python train.py --n_layer=9 --n_head=8 --head_dim=64 --norm_place="pre" --norm_eps=1e-05 --qk_norm=false --bias="all" --init_std_up=0.0185 --beta1=0.95 --weight_decay=0.023 --schedule="cos" --batch_tokens=[131072, 262144, 393216] --z_loss=1e-05 --train_tokens=1005000000
MLP neurons of a small language model. Each row is named by its layer, matrix (up: input weights; down: output weights) and neuron, and shows model dimensions 160-415. Each number is 128 + 32 x the weight over its row's rms, rounded and kept within 0 to 255. Numbers have three digits each.
After each neuron's rows, "fires after" lists the tokens most often just before its 100 highest values on Wikipedia text that the model never trained on.

L3.up741:141128165108106146125131154084124044151140101128157082112122173154181124149117152105137117135123153119133094142138150107106161134075117101127143143095091092178134126101149041171131115106074143103177117100107151096108137141127160110115161111109111153048157142127161156028109131160141106157057090140164103115098097120141149158163135114038159129087093154071137121106176154046134151092096098144161112129123078176091128111139132088137134068159118133130129178147099107125114137143154185140113096138170165118127082082138136192199113119127163146146136126194121098167118138133109217124105145167181121149183142123152116106126120152161139133105099179154164158141129151111135129113105137112157137141092125171122105190165181135125124143122165028100165115106092183128174127117102181
L3.down741:167088147111101131151147082065108132157070145133092100171084164104106153107035109110142121118181105141156161057116145127159138141174136105115157096166193088127095205085078147158136150116205095097133096187084139092137124166154115052173149099180154108133069136129118098151136085063161104164162142174146095159142082142112190122170137140173095076122134170103162148118069174143166154133092135110145109175140123113123114160094096179114118193148163128092125132082126097150079079126150129111165136153220147113089087171158150124112127122122129144203143096089168138114121156111159162161165157163138107092114150103173127132120126125170158132115145121158113130105096162197136133129149092123131142151104149129147104103087083152122158127105114165141151095235154101113000117077114188
fires after: " |", " "

L3.up2040:094140179086131098098148113128093120131124155085138117150144136104126143118083094098150117099135114164129130185141186089135117134092145096177143116044134072077095136176082116176179143169150136164091078133142103189135151109107179130114162136117118124094100132059145108180176083092152081141158140070089133160174155125170141064174144103138137093101151148089069144122048157184176115180101122142136133168120142173163079126052133210145200164135139042123110072152116093191130132127115158135160084194135120077110143119152143119131099104087063096133112144123195115139096106137119123164165124062135131078145074167102104129126166159154133150112069109183146152120124140152111095123091139150119157173107099147105118154126137108121106131209140097145116148159140095140158123095078113
L3.down2040:131069129171133129153115152114140083104150111139111083121138165136139129158120170110085134193121110135113134079044128111135101064130123103127132157166139099097164146172191092124121064185183152113148120154100101119117147121112141098101128112179107129107108153165062169090143116153118163096112122105154109154097158189163110129153042138125136134124160079193179088122142100131135086119168079123135145107077083080161128113159116105095085136092140153122206171089152093148109127154101118119069138118164129100134152161209092093140135122201145075151132094124134117157097151145084146099121066152166173104042096155094153099180147191122109172187147175088141142169101093143147101060177150134126146129139083172155088167105137068101083117102193178084179097133112166109074173140186148
fires after: ",", "),"

L3.up414:080133109164115087134098073136092154127131141146137114185117146137131155159106146059125098209119138094088141105115149122111131124102093100134144196145117158085132084114150127154143126120102091087109118097131121123117181076116144160129117140089102103111152120105142152118172142083154155052121130099175186132162150150175179106154165072081136185160140062090050105144161154107147176137154178131093104145103178081124134107103144118121082104099081150120070138233221158108097125103121102098142130155135112083103136129101140118151094120103078149127137126098162109180106148129159147173172130089136061100115088127105112166189176151213125117133170155166099132117203121065157113123130123154156186134117141104190123107123170178119111103152110112120143137100095151121138142098142107
L3.down414:130098036135134116104120132058135067085129134116109153142129073163092093099150043154135089148132145149141098150105048066127086138092141123161166136184094145107130120134133116079210115108099182143138100134152121073151099143084120207158152147112124165143127103108180147127148097155099133150094121108132113117121052123143100108126128157152090109136169093155118144110106146110120138149127142167112161134105082186199148129117116123094141094195153140118138171168124136131136111206070084148092177126126109092135155097141156157112113147109099074153111151129100149126112148135098142100129139069169148136110138097132110108131052136173091126134147112161115074103148162137119117179086117132135170116116119106189097192118125076115071136154115133127157204157106152137184174131128123
fires after: "-", "ed", "ing", " Preced", " station"

L3.up1044:148139134181083102096088074163129105134168117118090113146153159100183112087153143134152145152090153114059106141143122148127149202168138118160140141142086091131124106129190205128130095178171080074131118134135138182186161139153113167123103133138128141115091091136189143138111087101097091144159160084120138113063076061130098176096147186109158148143128111143151193138119129093074172140108179170141127128135175146142141150107167151124128134124116080166114127127101111102169147187134119056122110165133097161126141113144125113086152153103126094067098129090125078174116078154148115157126089123144150116129135097101124091080138139113052181108101130160110099128121159126140146079123143141171160131151116100123189143146170095108195166152156172152189086147138100122171118104115097
L3.down1044:052137081136096155116154130103109113116129139135144144092114170086143147176100121093101146109132118149195148099097184179156159181119118144108124115158083135150095091101078090135073146124136204121163117143179079114185133154175136109122105145173141163114156125135133137153145147089120171158127124158086123145123126100114079151122157144116183148126141157184145116165078107201097095162153155118146109128122093125177120097146128133108180220115110138086174128157112126165145121175094100136118151099176100138094093114103115169114160181138121113164162119171136115139163143126123144119186135143128101166141126139198119120129129076172170096110090058122135076109125158129158145115107173190075138113134109155102124153135093126157133194115079119117124136170129128117110060097160119
fires after: " |", " Formats", " Chr", " Ref"

L5.up89:101140174183146210130138063105120174096150138121091103157091052182155117132171053165157129133071115141173124116118084099152145181095156100115085115074145127128109108147124118207128195107137160095135159107106150145118136085096092088121101188172168126151129144095189105085124143152119132134034197116142156093101070091135165195048131109109119131104130127151113086121149131111111134112112114162101100158165079122135107112131139160143118083126112140125120125173122122108149154114197148137108135137111150134065161150073124105130146153129114113123090139149061083163084163078126138114130107152112114154162103132135153164124162119108125163109127146128122141124072112102147144144088122087076178125169141161105136103184141129164132114083120128097096157101143125111117114116089049
L5.down89:168140112097173123139136145133086107174120132162138119118106138118152149175185151097125141145121127121128098178067168118064089126114114062073085158108106119173084170163145124137162100149135111132160092142112114125111149121169120084097130059111179143137099126114139146142136134115150071160133138154099187130162144136151182142175107141186098162142127159150116162108089190097094172141112154072185154119178126098102120068093135102115141152140110124145137129129080091106146189126193136114126131154074168163118107187150099155114186103100184104131107082073133108125098130114080183107118129130099104063143106137022089077138132147147174175114142146155133117204129100161194175186151109102145147102060156150146107121125161108125098141105108146102112138114180128119137144208169068
fires after: " the", " The", " of", "."

L3.up1393:167133176132148104139147111125097133154118179083135129085123151103158207089115108148143154166131103140093162150136207182160093109158157107175191135141130186194054125153101166166173128206102124164092132141120089132134101141165120121097135094127110145173143139139193152088102112158136072171176141246126113081207145150085168119147126080081081136136131120123104115119135157137116108162164184116132161120135135155127116091030118126151158110092112102159098107142074126149139097123129108174144070104129074102130047125163147139107116115130168142125127177095190113138145126148163118140141138128136112139122128144104127149122124083177149138142081144107153144175171138079151104119187087110146158135139089123160147178108175124095181093075174074109185124128180143116124064123041130
L3.down1393:122145117096195103101105060167130161129136194108145121144082127098149081176178119134085125110110129114181124136117147179086141121120045097155158123132105146160142147113112168162128153038109127099090163126183117064117115123085105127109171168121099104105145130102101164108193182086117148120101091139111097155126123176174118102149110189119111126120124108138132195152132144113107186077082085125143182140096151125165155124102132064131061094153111169150101121119113125132121119147191099137123127120131167081093129170134116151132110078152147193126093106173098115174167089105123145114080190128123163089132132164100125150062130160121148095112135141180139088116074106139136074123139111186168152125112114139136135113070150223108129154150113089102146143122125160125120117174173086
fires after: " the", " The", "s", " a", " his", " its"

L3.up1060:095140093098109129128190162109139150121139093162064181162136129180116105147144096134121094131179117100101114120111119117152147119147099038136139147138130151144107181124111107138185109106125100111170134096096060119166162129170110084161117116076050155130104150108124113139112177093148101106114178118087127112132142122126178153178113106132214082078137126102071130172113099175149109110124096150123154099126110165156131137128183173175141142110131091166211177116114149150084114129153089058118084121140102103127142136106125082170173135164151152073110200174119131086143152125162162193127128140137206101156130157145084079138126152135123113134137181153087113121153182183071093118160097121147141063102144125180161119120166167114187175129080159107172134131122120133153074095150121
L3.down1060:069103140132136120142096088131144168133138127199114163133183147139075116136094099124135158128185152189148123126138155137157145112132123136130108136090167057126121103134159165116127088114121074111098177190139137062108141172102130190131121121099097109135103152115128061106100146156068187091142117160145172158093100151088164126164129118117137088143095110175115131129185074033121138063137152172080110189127143085132126151184132095130134201115140114131151183106117136121092160125156119136123072073104096127127103108126209105134108116116137094098211126116153148195146194143141213126133090199183163108101122164112129205034146129134160108132101161118139108139117144108137122041168105156142176103107151120158123111135109194134181143112096102124177078141100104133087166118079112
fires after: " one", "'", " a", "’", " A", "-"

L3.up1573:210186098180106130115088115142079218148172145105118158117145133140116187159093160116171107113137138111116124152162214105110189144114174126089163138065136104099131201074086130131194114161152130159111109127132101144135131108065147078123112115140121149073109086190163104134172104100094134132129190127087155106130116119116134128199099100157118056106149141117088146105170135113104117144090106133093133149122070151113103087110090115159161176119096123092106089122087142157147132121097143153072133150158185101150110097149119104167109057126108129170154119167155111101182170177089128179156132108112103143142058113124127097126116038087127152116111155178192103119142101167141160043141166141108102152141130169101146144154067091083173129127102130126165106189164099113177116151093124
L3.down1573:123088135133166123144124201160144070148138156171166072073152101091106118110087108107073177162114139103088125135159091155097103124119150115151091185171092088114112153116155145118118126120125085143158106136163086076137132109119175108124173086185076087107077129076077175148155120120181110092109149110121141164071114178109120136099154158093137117128197087138144114078093176109155121124161106123105176037092095046145196115223103117127093093138083094084187196153131102066116146091066139153075084071126129154109088203143139104123163133175087127084057144132122089120131121072154141106127145170139121114102106148130185146158090164155137080148104119101099108105110103071095139080112149136176150123155117129165101185089134109134075106158121109103126093132188142156144118082179159
fires after: ",", "\"", "),"

L5.up869:057114114140125100092169124097100088096115084131113117168093137082110142172147176150078114098092132174171107169092171157103150163119102140128082126107129155147119137140107149200168149115132147099162133092112136132186134124114096174153045097094113118139095150130133078153130109114075132155187194120101059108165081077125111095087105199089165154101092160140099128142148099144148117149111110153093051085122152075153176203136191164058124186114132103091098149157099106146121113132166157153093086144147157060136137095058149162180188124114181094123090144133089146175172142121162112199128069189142167125148088140108098173143122194062108099172084161158150123109114138102167097136096126109117099106142175173117111137132079093164121109176110091132125172141153153156158126131165176
L5.down869:067164120128116124126099136157113130160134129086146130121163088157169076119196096128086132123166176098107143121127111152163149080115064122162129128096096124078123133124132109126134074182088200179099129121155184136113122103098148111171083140113110126107140113085101123216156078093164165112134120133071120192114128073152113134068165134184143126123106115130130150151099159138120109161118117107130139165136133084140145116145135096139110087091139151192186161149113152116083132116130152158097128090122147126123096116093188139127118134106097109088118123124132157094138113169142097101138141154161148116136102157143170173126144125162140083143176153096121108159119138105128118166126141128187115110049182124147060123075149160163165082177103120169104185180135066196124160106164053
fires after: " |", ",", "-", " and"

L3.up1247:087183077184152079184145204195110120145179156091134176117171109113150129127065163173201106157145105082093127153168166150085127166156087074156115118114120121108108165074111115132135157060175159131134162047095082106085133114123055110137151147037203136104074120065093150164143139157108108123188143131140120111087155115136128170120158087123144112158149071157092155122182123133146105085160119116123108115124136128121103160075150133084113086133179226155219062113073101041085105131178128108179096169142124161084108150104124070100138118091174107096158086120084147161128095069111124141130151134106117116169121132139141084119132206079137112125105089133149147124171153134148158125134079133094118164116124127104078110110148152142146156169104150097140115095143095099097159112114124
L3.down1247:188093123126180197156184160158117139094193147120066120131111174189164122101144097111130174113103092145151190112079091146116056116089158100155127150136135115145097158194174096114133122110150104137107132104088121152180126127061163166158096157102182126153166048139126117152133132101134136163132069131165156058144102141107130151128161081083130040114137198190164104156126112155183114124135129182114135218078079126156079128099129091085106155113092149138191072124128109121128145123168154081145170076159137094165145091080113115116152158098146122125176134124135126103095129126140154158099192070149167113137117119122094027118123133152102112186130103105162165145116126106091208093075168197152165178192121094080129176174114111086117135124131137116160088149119178119139059098109102
fires after: "|", "\n", ",", "-"

L5.up264:204124146063130191106139141146108080102137168080119094187153109047164143169077097111125091172170126163118158166119127185069071156097075112099141118109152130084113146117086127135151120138170101106141069074120124102091137103086153127110158046103157114095139131143181137139115139123109088085175136132171080137084161140112177126153175159151103123076125140142115157166145127079152128125110071123135102090115118134105180131121095140121176132136146100149137142167144114141166140138155140097116162108190162105136169091164099162164107177154128131169141112183134115046097130099090190079188135099129151087168161083115139136172147116157137101106082156109131112121121139082105134107124107172128122111125113173157088196145196115147088141150069193115177105121113085100156141135113181
L5.down264:109105142125084151097093124110134112123098109065096124125123110129099152173135102173162143106100115124125124113139100047167121160144127110110159150127126113156107120140140167113161112133133130173119180139152137145088146096162072095122196083140077168102188160169084061106128045116151141147111185181058111168152150147111187102109123101119140177132123124120177155124135139121125076107124169135150089108150082146109100152086192114106156113117110162119129133094107134138173088134147122180109132088153117026141050131109115123091089122083233133151141098129120145165147079172183057213109170143119166093086151109160134119125099144126157134138087155106171110154108120089122096149178111107168128173164104111099078090144120123177159176077099122182104144174113121110070159101166173
fires after: " |", " "

L3.up1014:130177098090180088151148113131138155104102195106104089193155118091140083091147111121102085084103106080127133116085160154146081162132099083133097143142093131127195126132141127141179170147160152168077124181139103170123135127110180099084121113089115197059148139154119126171131138056082122138136153132161130114165093119154156115145127125105135100099109109102166155139117083160070169111130154102094183132112116145146128106093130078133139174128147143109131136170176184103107161171198143129168148127111148134129135119126190108125103078114132087094112135158069171106147147105149153065089075148155180089138139166070094205082118156106082158101119119186106148182099144135104164113141077170117165107138078083111090126113127173106104077184156059123134092137104167105146098108108154
L3.down1014:154124120112180116157189109087108149137157087081188101070091118111149142106166179159161099133103100096126164108156043119072129149098169192145163126188112128126151138072091050096166110058077140117186163162179075137178095174119150095129106151142114111076143126114108097090155124119142134122106135047084174101176134120136108140133088131137144118118103139152176151217135091164086120099111107167146119113079128106088174151112105159111113151150100161199122159139134119134136111123147157136098092135136126121160132102121104098107156115120127119108184081077125070123110146084121086105186128156105149145141130131187149114173144095160150068157143163107117109106177136128180082130132118117164058152130179175113191135156162052129138162105132081197070128115153136142120229146126108
fires after: ",", " and", " of", " that", " which"

L3.up977:108159131074163130176163106136144153087120152175131110120114146095201135151134084179103133144119129108070101162134179143130171135113134103146104101155140114134094122173197111113201141124109168166143098173126122144083165075160130069103101120083102164104167176086186076082124113163113144142095117083145113106164068116095096161098115144064127140129156162107139142133100113105135141144112177155132106145067130108092063126164145096120173160079156130092143088121198104114133176107160115090106166159170084167057098144169137196120162176153125129122145105064101086152156131157130071071094098120164115172126064087148146182140078154149154103090125175135138166138111103117122172169142125143180109071122135135180057125107162076102170079068160126139121178141145126106124115103099092
L3.down977:127164107104140151097090129138139087104112125092106123126157125135155131151157143135153151153143109109172125130109077158110152114196125107134133097123160102152125149096147139193119139125118107151083126135117132095055087155107090106158149121147168174147110100162076092118129135100150173142125169136124106116140117120197162160097183100150158100144120155101133094093104115138160141121136129117096108090117091152107182125170081069175156128128055120165170122117147121125108084175105123174090138172151111131055175168197123132129115194145119151095153157068164123094104134102136100140134140112121088100166093161126105100153131073105155144179086126156100086150095130112112194111102133129194047128049177120091205161140177105143105133115161160172128130141119154146097139141172048
fires after: " the", "s", " its", " The"

L5.up622:152133176034061140129118166165134130154158150143118134144109150149115132193131098103148183137116144190135125094164152074081104114174152126140119126140132164139142125127136152098133156150176115107140149135129133147143056122104062106115102096110156152131044105106155105131110125211194206066104140140145141118118139105152143136133171073107152057081166168079104118126140097101156139147111094162123132131156146191147178159171108132151136141170104080106129147098128081135103164183152169116109127144123115115113055120147118096140111160135102098159094135123147125139176112111138093129167133164092109061132100145131137151134142081135140126152094143102167126166086148108128133122115099130157158108077112175128118117123121078130168172095142128144163124162119076155157086083121045
L5.down622:143088174116111157159145088141141140161130110108127118095105080147085116145073108148142112158147127106096171124190101052131157151119140179150149130088133133117110147182109192146112122133125080110118153143169176140122179109102089138112171137172068120118155134115191165130164128090115151092105115117125128110124104077135107171139186162114184097167148097100108095086147124151177129127100140152158202127107129096068121162142110117140152117172083111143180042093139119126104045141102123104127074124085111112158060092119110156142098126127149101112184119029153163154131108109115095137175146100073156182182109099177158162138082085160108169095106084100116118160128162156129157123135112187125109181175153141098136145136119086157119157169104141138167136136092076159107092158093151
fires after: " the", " 9"

L5.up1138:134120129203168120136165052131150110124040115127085134094111162123153114130130132086134076164177094153142066063108077158145103157122088136105150130096189098164145139171178094155127160082161119131162126142128172166117106149124113163146124167107172158168078121117124112086084162111107120119103179074110141127096106144099129091084116142094130175142100134167132184094175114156117144140101087129147110122149154109179139126126134177155086181099124092156133121103081159137097045083151125124115055148107126094170161160129063134156116143150227122157092124102130105144086083095123142101142126175160165075135158165135098144147111118101091160145124107101103082153106111148128103151056168167135070120123130091100149153087188113136093098073116115115163086110094142170158186099128132
L5.down1138:151129147117167148140078128182129133119088105134130147214119143104155152151115097111144143136125137087127135091139139131149155114174168143147161167208118106145175161138083180098116100105135129132131096119125116114122124140126102145117181213209118110102158087151142143132166138124121106119172117163110129194128094126068135137121119069183145122146101087116147110104096187160121135129083132154138146079130130135149136078064142124169121143148127118117098097089081086102146137120121107136158103093129175131158058153123156104185107153119130126069172066126132109091124065137033121060137140116117092136147145084095103095171154084179108125131134094121134073143105173098158134141106174187167082204087155103188133145125089102154096210105119151162131106144151136121175180109095104
fires after: ",", " in", " |", " Abu", " Los", "-"

L3.up435:181171120061129181106152145154087140058104127194089114041091090139152094113159124147133142128182107102068122111116146151131129111139203084128115091126149151132087176113145167144145164159142106128093124151167094133103081188151092129125145096142083102173105182153159161137130133155107166150106100159165119069106102137090115125133126121108057078072142133159086156125144124127115102151159127105116129125088088208112189095142150134159143164172150101150140111097156167097113142138107090114108077145170024164106111164126121184104143142159139200092137142099113116106190121142147107138120140127173096147145165152143122194134116112145125108132151122155067127150122112152086161164175152191112122109152130152162156088108113098074155101110160039142106164169141116129120112107097124
L3.down435:118147138127138137079074117137126121113148086090166080154186183129095133137152133135149151133121078111134164116134102111111126132170071089156138106123102145177140112146159120160153154122112100157141085189160132129113102079112058137144153128126103140059077147153093175135130087052162142114093157131100111133141125181139133146043161123125110112171147177120095095092167110085145138102151122143155115134154136149112076155125123118105090180139162105128109088121139107175103090147114120106132154126074107132139126129144163130139166194103102189167117134170123177153095180119135130119090133114132094078138119188106103077139106120163103151090157100115157110134174083052188122107087132099130165132147167100170061197110169181138157145098116087081160154130096126134114202110109119
fires after: " the", "s", "The", " The"

L3.up1622:086121122172132093146113151163113110149102159101154121101123157107134109142097137095151089138146095161109102174182219157085118093148109083160121148089107111127154100104092113107152095134160190103111055173111171129095129083146144087181142068095238095081100123130161123158227087182107158150108101142151083165097128151165114121160149113109146118066063162112092112140111074173119131101078133117131124105148142108099059137099144165168153149159161166118130132151136158070052132122110148131115165159133111150091160136128128141103121100151097117207185095117160137109120145160179086162130147144155116098156091135122153122098135130111141119121080140144142144103117118142110169088125083134060114113122111118184143196146050083133120141113153148125145107132082117105154124152165208
L3.down1622:129098088117145124109162106169171065099124133104160159185062115048091127123224099103113112140115107183126159121117125095149074186167136177138119162107129101075140128092176102122124125156174146125102157129161146153159170128172146130114149183205106147119164114121075152108141185126113135119103115151133146141135126120078086128143171185130133135177096185181137123108169167133148089158128118145169131099161061140144167102139113062151155106149128152134146121132177138153177121149105089151169077138097099163099090109105168158193107167148124144177066081165160025153111137181110121139138152166181103085086080112138076140142128132081120115231128075112154135111176146164117138107142115058100132096118104111120061127049099143158152115139186168079158116164146134117101143131100097
fires after: ",", " known", "),"

L3.up505:151132082102158120176165106135175095084175148124082203119111057182094134183058075120165111166136058066159186148105106092081142196108112120156160118067109128066182081143120121107132142088114141113087161069095135104154118073138083129128146114152122084070139120136112109127147150118145137145075160094153122128071144172119173111112181183073127111199109156120048135145103137063100152093154099134152077087169155139147167102132161114083144152044134172156074109177181110109064183109135090119125133126124169142090153165180138100140159159096121119146130105112084155115171137190089129107139141161099145157144070116137158136119132126118148095116160166173180181151136152119088106108119120110168118136108144142117067109154108204107182101125132164137140098137093121121133142133142123
L3.down505:125141126126131129138131150059145155145127128145106142109134099135125092193152120074068106123129131125143130091117093092087143198073081145150160130115131090126132133136170136208187117184126073120153150121090118076058183165121068131088099097073135096176081086132149125142143177162121143124131103105171132069132097133122146110156121157139161119102165100182094151147180153113148147118140113098153147133077164100109077104128172090092144133161142121117126112111112154096194135082128104130078204152101159172160145096125160139122107147126145129148140167120088125101169094131070118121151144087161168134172093160188165114149171080107138187109094162132120153154126136101095110158132148145181083111135153094158141122133140066156151093137102180187102210146156123103145147133121085
fires after: "\n", "-", " ", " Preced"

L3.up1039:146179062119123107111080132134098119118105151155114129180125110098113124143136157094122053142111147117128131121127183195104151162057144131169156149080135123122091112132174182163161156155108070180086151120119110142124099078164103162125164115170126117112104123076118163130187102135080114174114156072081050134141112168096119083124117119161156147097200180097139174110154094167131080117074153131069149140107132192106104120072110154085119137123091123058096125150212066149135128127105094099094100165109104156142157133091095061107144164159140077105116098169158136138161113133086116105099126086151138091111119172163039147112103136170146116162140158157151122146066151046134072114160179141121126111121153153063142121192135139100151143099118118131129148121165134200118083086091127
L3.down1039:164135148208127124088125160087183113126086123091082117134147161175069116094087121102072164176145135099158131130144146026141182116152098141144129184151116044102170115133136129096122138146117089168177123123115172099097151141158133138138085142136164148156132121099108095080197143176124156072124120135144101145080151077167120114133059165141137109109121122126156134109078205062128107161128143056144100146125146126188139107137141128122119084140170120135136155059070183132145104149150132137190111145126108115154128165116176108162118159183124119110125144072079123069144141065110095169129107135095152110113107135149164108149141158118121116081090107115157134100155095088120146185102158209097105166124191067162091120121084095129146112152077172126131106167167076167161141143104127
fires after: ",", " as"

L3.up147:097131171099145094193131203086153100126125147101117118129076103106127151097117169126159080116110103056127134076101201167147152142129158070150140089112097150140169159136155153168167128099150082107125111115142130180163125103080117141156190101065142075057156207136108126130104195155094114181146119165186149143081122127160144117101212094147127095106112090117116119140061118111109130086189129117114114174117207110161052133172122144128096167153138145078063093143141103069095122138202146118129147110107176137081123114171161137163117111123134074113085143120085192147106122117127141081131098107170092098154089137106112144092127135102030195170124110128054192108099150132142125090169106081144141152146135125112088154130104144149132183119163142153152106143126128071136162115098128
L3.down147:104151103121133125159189083085115098080122117065132063126111191130129170153214114135121125138113160158178165108139154130112087118153121149126117121117095178104119116108093098129126142116143115129137160155140141136140132177162107103078080139173077152119167074123112137102049139088144143143100148085104128148180167137118108120152102135137093171164122106109145141171188147169165096103099102126070116109119137121091134171075096135074137136146144158132151079134191131140167143145145118212141164153099083112161193062102163130155171161152195148110177132099154103122121032116108107075144094119131101159186173197100166126151106151105134110104160108103088112090106157191163154116171126143112151139143171108148169129105089141102160126160116072134086090137144107134169154117188137
fires after: ",", "\n", " and", ";"

L3.up1473:126114136088169146119176180136073119163188139116037185129099121091119150179148086070099103078175077139147140120107154113166134111096135080180081115095145119139148099144107186132146109146116114150090154134135111170105130174142127098144162095078089159119117091099193111127159132120169108088132106048125056143144119149087146122140104091139147106089187157154130068160143099121145158094095104171133104131162130175157110052159084064178167098109088110116099194123151117147096130185101140117092119147114094132110100146154114140112086145124168142149065161195106111101109120127142125071111122148143113114138133136160154155160138135138095132179154072131110124121058144114101128137079085136107082115134155096092097088136173079143097129187190092193096123183160068076143120096113103
L3.down1473:163100119145166154156094093123147086122127133032166193120176139109093139100139114157089091136150098108127074139106133106099130142089106143091134114118120083142120133176095123144115080124139121109115092223169187172155157200197189091131142067080125123094126099187132178114173143123131172104115158137122158149173142149149056134093068177077142165101120187111139088140085157137121154099152115081159123146166127133123144095131088133126153152094128094143127139072073112177129110123114146132113148104166120130088105144150082152129186153180096074126124115147094102157095153094102117102102203142181142060090145142112101153111133117124148109151113110151117130134109152102148129103139111134133152146132154167154134123049135067152144113156143132085109089136127089145140148177152084
fires after: ",", ":", "'"

L3.up1675:110146094154094079084153127140105120098133123106125088150144080117126179138094080138119108120120127073070114145133189132101114159090138109159153169086095086164072135063102118142164134141117053146161135110103134168170110073147120115083165121152146128110140099117156133096148119142132082105110099124181125164122094158111067120223099082125112133096130155069104183111144132165124126109095145129133195100143131174102083129116056132145176158068152141109075133089068111155150111234171170114100123103155142120131146159138086091103167119159088122121088141196155125182117161134150118143152142121139149173133072168193120164167172132095136130117078083122181165112097153110170107112119159114167094072140138090099169143199146077098164155096162110137090119134170136113180147088107099
L3.down1675:115125078202132146175105170163155123175099124180129164154151123110119060085151150108107093148173165113145127156110152076117126126136151139097120122112090141105150089156100098143079088152157065134105083085126132149133124139120142131142147144167138163196154087141143071137144145139126166097186081143096155144160115127089159106136099165114116157114178140159122110072123126064081142107185148078148095163138143164124165145142113161109103111098096117152155169126087097169147143082159179083115122136125155150092104146134123124165135063176098183121107146138091153113134148148077154203125194076090114161187136140089148103145136096147201122135090153179189128126102101135138121214124185164150101130046143113157096161119144123115088147116089195117140090127129137150156112144133079
fires after: ",", " of"

L3.up543:062136132101079145147185135147157163118108108138133144117107140122158166135152055084102178094164118134111142093205111112154103168134155153163170118146114181088136163147084108146124180100164131137094143151125107133168179122098055083137098143157114161124111110076127119145142115095154203099099119083156114151157086096114082136086136120178143106089164145099105073144126129158125069112143132149143152148134126164169173153126138170175118170135076108131116109167124136149123146094174057164147110140142063088129149103136134178135128142106169154160081132129157082191150201046197107139065121127110119098154116195130054066114104082121131120136077156162135148112141195093130116160131134139114229146180138140123141091082170114100145126064142165103099093141130185135146076145120111
L3.down543:151164145064171100108048171148084117196117104160152121109160141108127140098170071130186105149154091099123193074139122140098084136071103159136148130072119179072114118111133105118045099148098129141154087179133138138168131149160150149154146118128137169148097063152121097107154135141112136231101142115078120105111145148142200112132097140112121117139132086166107116091170094107153148106158122133116084123130121147151111038143155101124112154149157126127162124128091122077148129190109157078090091153108170156119105108165119132133077071165137119157113089108171147142144110129146130093149143126204146043119146100129103151159090134137147089124154137137157139182126117102185156063120104123155087097069186103167113152134147136146165133115131144144134060185155178145086069134121145
fires after: " the", " a", ";"

L5.up906:115121117072096080160148158184123136160129103139111121109081031140140069143201146100158097127124150143108121205121120118120085165032102159157166091129095155149063137140156099140111120211148166196182069102139098146115110172186121131129078056121147138087156166126171102115131166131164154115157135113177117137151145100111173106125129147122159121141094154135163173109110116107195145138110111161131140165132067097143119157167145157129184143140078099078087138133155125077169148087183117172094110141126119089119083123083106145180137131129134121124118146148143148147147148199123141089165115175138152131109141096138205117105109078142133134105150144191089174148119183137165144185098149180116101132138091141100075125168175120122111127196148162137079181130083138163120054076123189
L5.down906:136159104198144125083114121052114152105097140108136142144120149192145186189075124162144139106121098166105111041173131147119136128203095079125102083076124146085173103116085130119135140170149192093119160169167129143104148109098090125135168136144056141123136055113071106143078073146137161093080163153169153145099089162158106113119125088162139163196119066081159076105104103078066099095101133098127106093105122142116088163128076194133134159105156157165152148125127152158117104109071146095127128075102127079104104157161131148107125118163120118079135149153174166170133077102180114214098131093150100137186061155116090154127148116102156076080106130095171121145087123155121099170205145090109156118173191123085168155098108101120105110151151117111145064109132131123108165122178140
fires after: " |", " 1", " 0", "---|---|---|---|", " ", "|---|---|---|"

L3.up231:105139152111112129091171098122142098135207132099140119077077222142162144118133089132134128087078142158164159183124102138146051166144085071159094096121101146146117091144152097142109149149125138134180185125112105150163154122159052133127121166072130152182166132118246129188151114142092128105163103160179068116132129143150100130164131155136116086164111081125119103160096201144106150135166115156125100114167159097132102082150155097085102137187112104108095154189109087170099135169151171133143142123104108137093090149120162159140122120184113089076104114099111039103136181132137158131127084126111179109184140135110180135134099134102080108133143090142161091120106140172201074128152129146164165158141102129095115095123109115137143055156128169167153102137120120135217117112072100
L3.down231:104149142141111134133125102173121135080114051162122130108117107167152072168115191108131147096116084132182080102125105092126111185142153081198114149134142072170097153124146170132126138093148127148141172169088126130159159140137123157160072089141080086107067164129152116149119127131094083099125144143130071164126120147191116167139155125135055107068133145129130180152095132120116093135137118148157128199100073122182133149131137169127121112136067081107094165151144078167145076127077106111096139113154113190175074176067105159108112135100127094204124097092061173164130171165168154166131117119112199160107130125094156148101157130120136112130078120118189137172077152147093155171160121116114135082084132094098125150159117135119122117157154139093151101078152142155125121146100131
fires after: " |", " No", " Pos", ".", " pro", " Ref"